Part of a small language model's weights.
Size: width 448, MLP 1216 SwiGLU, 29.1M parameters.
Architecture: LayerNorm before each block, rotary positions, no biases in attention or MLP, untied embeddings, normalized queries and keys.
Training: a variant of Muon for these matrices, 901M tokens.
MLP neurons of a small language model. Each row is named by its layer, matrix (down: output weights) and neuron, and shows model dimensions 149-212. Each number is 128 + 24 x the weight over its row's rms, rounded and kept within 0 to 255. A neuron's up and down rows have the sign that makes its largest values positive.
A block is one neuron, or neurons of one layer that tend to fire together. Before each block is what it responds to, as a language model described it from the Wikipedia text at the highest values.

Description: Colour and quality adjective endings. Final pieces completing descriptive adjectives, mostly colours and textures, such as gra-y, pur-ple, so-ft, and whole words like red, black, White.
L5.down111 [ 99 144 143 174 104 126 142 126 192 153 153 152 125 144 174 128 130 101 129 147 143 156 135 133 122 147 117  85 107 179 104 119 138 161 191 139 140 147 128 123 129 117 106 164 154 140 133 125 149 132 151 105 111 125 101 132 130 115 168 113 110 123 123 149]
L5.down194 [111 125 153 153 138 102 130 134 137 149  88 115 116 103 141 154 152 100 102 116 147 155 103 129 115 152  95 125 156 146 118 122 108 110 123 126  96 114 121 108 128 123 126 144 157 151 104 118 133 139 131 115 117 107 138  95 125 123 109 142  95 137 127 152]
L5.down347 [135 129 127  93 115  74 163 140 147 150 109 124 147 137 135 129 143 122 167  86 136 151  63 139 137 169 155 118 145 150 146 145 127 187 141 154 124  96 131 170 110  91 140 181 160  85 132 137 113 137 129 120 148 120 156 118 157  93 121  81 129 150 104 155]
L5.down457 [135 116 161 145 150  83 134 121 165 150 122 189 111 121 117  96 128 159 155 144 129 136  95 168 153 120 129  98 139 112  99 156  75  93 135 170 130 104  98 130 127 142 144  93 111 162 169 147 137  94 112 128 121 113 140 108 169  99 115 143  89 105  78 158]
L5.down857 [105 140 119 112 110  96 150 162  90 127  51  95 127  83  74 101 147  99 133  69 108 141 156 138 102 148 110 121 106 106 123 149 126 133 135 101 139  92 127 120  90 143 117 148 169 133 141 137 174 125 168  90 155 123  90 130 103 134 118 121 117 148 184 115]
L5.down912 [143  82 113 123 185 150 110 133 142 143  90 161 125 130 119 106 162 135 169 123 151 140 108 129 133  77 139 140 119 140 143 155 107 132 120 129 140 176 131 154 136 108 150 143 105 201 120 114 149 130 131 101 151 124 134 110 120  99 147 147 138 147 143 140]
L5.down926 [ 95 160 132 118 125 154 150 157 125 107 133 122 157 183 188  83 142 176 134 134 156 106 144  77 106 148 171 140  92 127  84 125 117 126 144 123 141  95 114 147 131  65 114 121 120 140 152 102 134 137 137 104 169  77  99 101 138 142 108 140 119 105 131 113]
L5.down1046 [173 101 108 118 119 108 132 137 168 123 107 130 113 143 100 105 145 157 115 141 144 139 130 135 150 127 152 106 106 116 107 106  98 152 135 144 101 153 144 148 106  84 165 110 131 134 160 143 110 107  85 147 109 118 135 142 139 140 110 123 101 150 145 146]

Description: Common descriptive adjectives. The final token of short everyday adjectives, often the last piece of a split word, before a noun or -ly, such as nice, cool, happy, good, dark.
L6.down214 [121 126 128  92  72 120 140 150 110 128 104 127 120 132 104 103 139 144 120 128 131 152 187 175 103  99 105 138 135 123 112  91 111 143 144 180 144 142 158 124 107 130 138 127 129 150 133 127 125 143 126 156  85 165 148 140 142 142 113 129 150 171 120 116]

Description: Heading closing equals. The first = of the closing marker after a wiki section-heading title, as in == History =, == Early life =, ===Home media=.
L5.down207 [130 125 135 155 156 123 155 132 103 125 134  80 140 139 141 178 166 121 150 124 158 139 162  95 128  71 118  98 116 129 110  91 162 106 137 148 121 134  97 163 170 128 123 117  62 107 120 135 113  91 124 129 116 109 101 138 126 134 182 109 145  85  88 100]
L5.down448 [135 168 147  93 139 161 120 157 122 153 114 161  78 126 140 121 110  94 127 157 113 107 146 134 113 167 102 115 118 126 139 115 143 131 140 135 131 146 115 153 135 128 120 110 142 107 123 159 106 136 116 170 152 105 163  95 130 169 135 125 102 142 160 118]
L5.down470 [125 139 155 111  70 123 109 104 126 106 111 142 131  99  75 122 100 101 145  94 115 128 107 130 182 127 150 132 131 132  94 118 134 145 118 137 135 112 130 136 138 119 116 117 120 162 115 151 175  93  94  98  99 130 110 126 140 116 161 101 137  80 127 136]
L5.down540 [134 141 147 150 142  87 201 144 127 101 168 114 120 150 135 119 116 143 114 145 161 131 139 146 117 122 148 128 132 126 134  97 143 120 139 152 129 174 140 116  75 159 109 142 172 125 160 112 111 136 108 120 128 116 159 126 115 118  98 131 122 150 132 126]
L5.down567 [140 149 168  97 122 121 168 119 163 144 105 125 160 137 129 105 107 143 160  93 145 123 132 112 117 103 133 140 130 112 175 130 150  73 114 123 127 121 157 139 106 162 146 131 128 145  92  86 120 140 101  91 106 134 153 128 107 140 120 143 164 141 153 137]
L5.down607 [108 113 148 112 146 139 118 100 118 122 172 118 152 131 129 121 128  69 115 135 105 107 151 134 133 157 117 110 147 112 110  95 140  93 191 117  93 118 144 146 155 131 127 168 102 169  65 104 125 163 152 144 132 145 151  95 135 209 162 101 112 110 119 124]
L5.down728 [114 172 169  61  85  75 112 112 105 153 134 162  93 100 170  94 149 124 142 110 132 130 139 147 119 127 145 124 114 106 148 147 106 130 177 118 126 103  95 113 121 108 122 111  78 151 107 106 102 122 131 120  96 145 149  83 125 130 124 164 140 149 133 142]
L5.down1078 [122 154 125 157 136 122 125 143 123 163 119 118 167 110 150 145 158 136 115 124 143 111 103 128 115 123 132 130 129 116 134 139 165 125 131 141 138 119 155 138 109 155 141 156 142 163 118 143 152  84 124 128 137 174 145 130  87 127 121 124 173 145 157 124]

Description: Wikitext heading closers. The first closing = right after a section title in wiki markup headings, such as == Career =, == History =, === Side 1 =; occasionally ( or | in tables and captions.
L6.down395 [144  82 109 129 139 133 145 135 198 138 135 144 108 166 134 136 166 153 157 109  75 141 143 153 178 121 167 117 103  97  97 120 117 129 109 122 149 143 140 122 116 161 124 135 146 139 124 121 134 119 172 148 150 152 162 137 117 116 138 145 170  82 128 149]

Description: Word-completing subword pieces. Final word pieces that complete a split common word, often an adjective or color, especially in song titles (Swee-t, gra-y, pur-ple, Happ-y).
L3.down360 [140 119 152 111 124 152 103 142 114 107 156 185 136 120 110 138  90 151 105 173 146 152 169 141 112 129 134  89 137 152 156 174 105 136 132 136  95 119 110 127 117 102 177 113 119 124  87 201 151 119 180 153 163 113 159 130 131 159 128 128  85  93 113 100]
L3.down625 [101 105 109 152  86 108  77  86 141 119  69 127 166 144 122  90 111  72 138 115  94  77 129 133 154 121 123 150 101 114 165 137 106 107 144 131 185 157 139 110 165 131 145 127 100 147  91 135 131 122 112  82 158 130 123 128 111 142 144 115 106 128  92 121]
L3.down806 [150 139 109 109 119 140 131 106 138 114 162 155 143 130 134 141  99  90  98 124 154 136 108  85 111 158 154 125 132 123  89 120 109 146 152 100 125 139  92 126 147 113 137 123 120 127 119 142 155 106 148 155  97  97 154  84 157 117  69 119 161 104 110 138]
L3.down824 [123 139 121 118  87 124  92 149 141  75  97 111 117 131  91 139 140 143 124  94 153 137 100 151 139 111 126 146 194 120 159 178 144 148  99 144 110 130 121  53 101 138 129 127  81 121  91 121 161 116 171 142 138 123 114 123 134 118 149 117 141 144 129 154]
L3.down858 [141 122 151  84 145 110 123 156 191 126  42 186 133 165 152 150 149 143 144 117 129 136 126 137 150 116  99 148 144 160 165 169 150 136 133 117  98 148 148 139 133 122 151 126 146 195 117 106 132  77 133  79 150  94 134 117 135 107 138 156 105 123 116 131]
L3.down885 [113 136 110 132 128 163 114 147 102 151 128  79 140 156 110 137 118 136 184 104 151 107 115 152 149 119  94 143 149 158 146 145 131 157 141  85 103 137 114 129  96  94  97 144 128 113  69 119 151 135 102 154 131 173 109  98 107 151 152 111 137 164  86 149]
L3.down1083 [121 157 102 105 115 148 136 173 105 124 105 126 143 166 153 118 151 150 131 134 125 115 127 133 138 141 112 167 118 109 135 145 138 157 131 135 141 131 160 139 127 126 110 109 175 148 129 154 127 134  94 130 127 128 105 127 119 135  97 138 125 136 147 174]
L3.down1202 [146 101 113 122 151 168 100 138 148 136 142 120  77 124 105 134 139 171 123 148 109  58 139  78 129 128 105 115 154 149 113  84  31  99 147  89 150 115 100  99 168 105 129 161 113 137 124 106 127 110 127 142 111 143 136 114  98 127 113  98 126  83 117  71]

Description: Duration prepositions, mostly "for". Fires on "for" and similar prepositions or verbs that begin a time span or purpose, such as "for about 700 years", "during his time", "spend", "did not".
L6.down355 [167 188 105 126 107 117 107 151 141 136 124 143 129  97 117 129 134 133 116  85 114 146 116 139 148 125  79 123 169 159 107 105 134 113 167 113  57  79 130 100 122 174  80  85 134 122 144 100 147 183 148 162 132 119 158 127 120 136 130  88 150 127 105 144]

Description: Agent preposition "by". Mostly "by" right after a past participle or noun, introducing who made or did something, as in described by, photographed by, sold by; occasionally to, of, been.
L5.down134 [154 144  99 100 136 158 151 160 127 111  89 124 161  93  80 142 152 140 114 125 136 168 111 124 109 120 119 126 138 131 127 119 114 167 149 141 128 155 142 121 141 163 138 157 159 100 109  89  89  98 148 109 128 110 123 103  75 113 129 126 123 140 125 165]
L5.down147 [115 128 113 113 107 144 111 124  85 143 117 137 147 125 158 126 137 108 122 139 147 148 129  95 116  99 163 136 175 120 121 113 150 175 181 131  94 147 132  98 128 160 164 145 185 126 173  90 160 114 108 171 123 147 107 140 161 142 154 101 178 126 148 145]
L5.down537 [104 130  85 187 113 177 156 110 147 120 135 118 124 151 104 135 133 141 148 157  85 134 100 112 143 103 140 147 136 129 144 156  90 129 177 121 130 120 153 138 124 171 130 134 134 162 109 114 150 124 129 133 118 128 145 125 111 145 144  92 119 119 143 145]
L5.down592 [102 101 130 192 101  99 127 128 135 149 101 122 140 153 104 140 138  63 135 127 113 107 154 157 133 137 105 143 137 130 107 158 140 132 134 159  77 125 126 110 127 163 108 135 158 172 142 149 146 100 107 136 139 126 171 129  95  96 117 150 135 140 137 133]
L5.down638 [105 108 119 164 130 105 153 147 163 132 121 104 137 142 114 110 125 115 105 131 158 122 168 126  71 126 138 112 113 128 111 161  76  91 129 144  79 137 135 138  86 166 146 102 102 132 145 111  74 105 130  79 115 123 116 136 117 119  99 132 138 104 147 111]
L5.down760 [143 110 128 132 118 153 123 135 117 135  56 126 138 151 105 167 151 155  96 130 135 113 177 119 105 103 122 161 108 118 102 124 124 106 151 142 126 157 123 154 116 151 118 112 117 181 167 145 117 113 128 141 173 137 115 154 162 116 141 147 142 127 133 125]
L5.down934 [157 152 105 106 114 118 162 108 107  88 138 106 114 174 137 122 137 120 159 152 152 146 159 108 123 130 149 122 134 117 129 159 152 122 118 129 139 142 167 136 126 126  90 145 126 123 151 170 100  90 154 138 148 139 160 160 108 146 146 140 139 110 106 135]
L5.down1155 [ 96 152 111 157 138 148 171 136 128 119 118  75 128 114 125 159  76 115  76 116 166 131 147 114 141 106 171 106 145 147  96 155  97 119 157  97 150 127 116  97 137 115 147 129 158 181 106 163 119  91 126 124 130 161 144 123 134 139 136  73 129 171 105 142]

Description: Adjunct-opening prepositions. Prepositions and conjunctions, mostly "by", that open a modifier right after a complete clause: margin ("defeated Harris by 214 votes"), means ("by sending"), time ("in 1967", "when she was six").
L3.down137 [140 149 127 166 177  77  99 159 117 155  96  99 123 171 138 120 146 117 148 105 150 134 119  93  96 127  97 139 125 150 144 125  99 146 195 104 130 101 115 161 151 124 127 157  99 135 107 152 147  83  94 140 132 143 141 147 105  76 117 127 164  96 108 181]
L3.down234 [175 143 115 122 140 144 148 122 152 130 130 174 126 154 153 138 123 136  97 134 117 160 159 127 132 115 138 166 113 181 137  88 109 162 137 167 102 116 133 124 169 103 115 169 101 171 131 106 156 124 112 113 142 121 166 139  93 151 158 173 163 123 137 107]
L3.down507 [110  89 141 136 124 129 124 167 139 110 153 124 121 151 124 102 161 128 148 150 139  86 135 121 120 127 109 164 132 149 129 113 141 139 127 110 121 148  90 130 105 175  93 133  59 143 115 147 138  62 111 164  97 102 144 108 130  94 142 132  93 107 123 108]
L3.down610 [155 163  52 125 144 130 110 100  79 152 189 136  90 145 109 150 163 162 147 109 146  92 138 106 124 148 150 132 147  99 139 107 151 134 125 128 121  93  81 123 136 156 126  97 140 110 136 119 160 140 165 177  94 128 151 130 132 125 121 107 134 126 145 155]
L3.down620 [105 114 183 140  84  92 162 119 102 162 108 100 110 125 134 176 108  95 163 123 116 155 163 132  92 103 134 117 106 154 157 114 164 118 164 109  81 101 132 133 108 143 112 147 107 137 164 105 112 131  81 147 113 122 130 152 131  45 113 138 148 142  63 135]
L3.down637 [ 91  94  73 137 107 164 126  95 134 137 120 133 148 102 144 142  91 105 132 136 168 133 116 112 125 110 139 154 127 127 122 107 156 144 141 144 154 181 141 150 126 132 105 168 121  85 116 138 146 132 129 163 136  93 123 153  81 115  85 125 166 165 159 119]
L3.down1021 [162 173 100 129 110 151 134 108 120 172 111 127 141 130 118 146 137 133  82 151  80 127 147 132 156 135 118 115 141 150 151 171 100 144 149  84  53 142 107 123 102 102 128 156 115 102 146 160 130 113 173 110 123  93 120 162 126 132 142 166 159 124 162 128]
L3.down1049 [113 116 117 163 150  83  55 143  95 144 133 139 143 122 141 124 115 153 107 129 106 160 120 119 156 156 123 123 131 146 123 102 159 119 135 110 111 119 125 112 116 115 109 135 105 120 100 116 122 146 124 168 137 134 128 148  68 138 111 123 160 139 120 140]

Description: Wiki heading/table delimiters. Closing = marks ending wiki section headings like == Reception == or == See also ==, and | cell separators in table header rows (W | L).
L3.down70 [111 168  77 123 107  71 119  72  81 158 139 135 146 134  89  95 117 107 104 112 119  97 164 131 146  66  89 131  90 156 107 111 110 143 106 139 166 109 149 120 165 143 115 119  80 103 137 109 123 149 132 102 149 131 153  96  77 179 121 135 104 131 133 167]
L3.down279 [108 113 103 137 146 144 141 119 148 112 134 145 133 145 101 152 146 108 102 164 132 131 136 142 126 124 100 110 162  89 153  93 150 127 149 130 103 126 126 124 160 165 104 102  90 117 106 167 149 141  92 175  99 120 131 121 127 175 154 130 120 116  98 137]
L3.down653 [128 120 123 159 123 117 160 104 150 129 120  99 109 130 133  76 122 177  99 187 150 147 125 103 108 135 132 120  87 117 117 127 137 108 124 149 139  85 102 127 158 135 109 112 118 167 107 150 140 102 151 139 150 191 171  72 132  83  93  74 132 109 100 108]
L3.down695 [ 92 114 126 116 144 143 131 154 108 133 123 196 140 106  64 115 144 135 121 169 135 123 137 166 155 152 136 155 146 135 130 179 107 176 160  95  82 132 111 168 138 116 120 121 146 127 111 135 142 135 157  87 163 149  72 134 158 133 139 138 142 101  79 120]
L3.down891 [112 125 119 113 134 137 110 101 139  99  98 101 165 130 151 156 147 101  90 122 168 174 108 113  56 108 113 106 101 136 152 120 147 128 125 142 171 145 118 155 135  85 109 150 129 128 113 110 164  77 145 117 141 134 174 135 141 112 140 167 103 204  97 139]
L3.down1016 [146  86  97 149 125 183 116 173  87 124  81 150  93 183 160 138 129 157 168 100  76 121 152 122 157 137 110 129 136 119 134 105 128 147 138  64 116 136 107 125 124  99 126 163 113 126 120 136 127 117 129 124 130 142 146 116 148 119 120  91 116 132 121 118]
L3.down1092 [139 164 145 131 145 143 154  90 133  94 149 136 103 116 151 134 173 122 132 141 112 120 143 107 114 114 123 118 101 165 108 116 134 139 151 138 138 132 108 168 134 127  94 106 144 111  93 130 130  88 102 118 135 150 120 119 101 119 156 130 131  72  89 129]
L3.down1119 [116 141  99 148 153  75 150 121 140 140 126 127  99 105  85 123 145 170 114 144 101 153 179 158  90 154 105 163 129 129 122 139  59 114  98 133 116 171 126 174 154 164 135 145  91 140  75 190 161 147  84 114 122  94 133 145 106 113  89 138 135 121 160 113]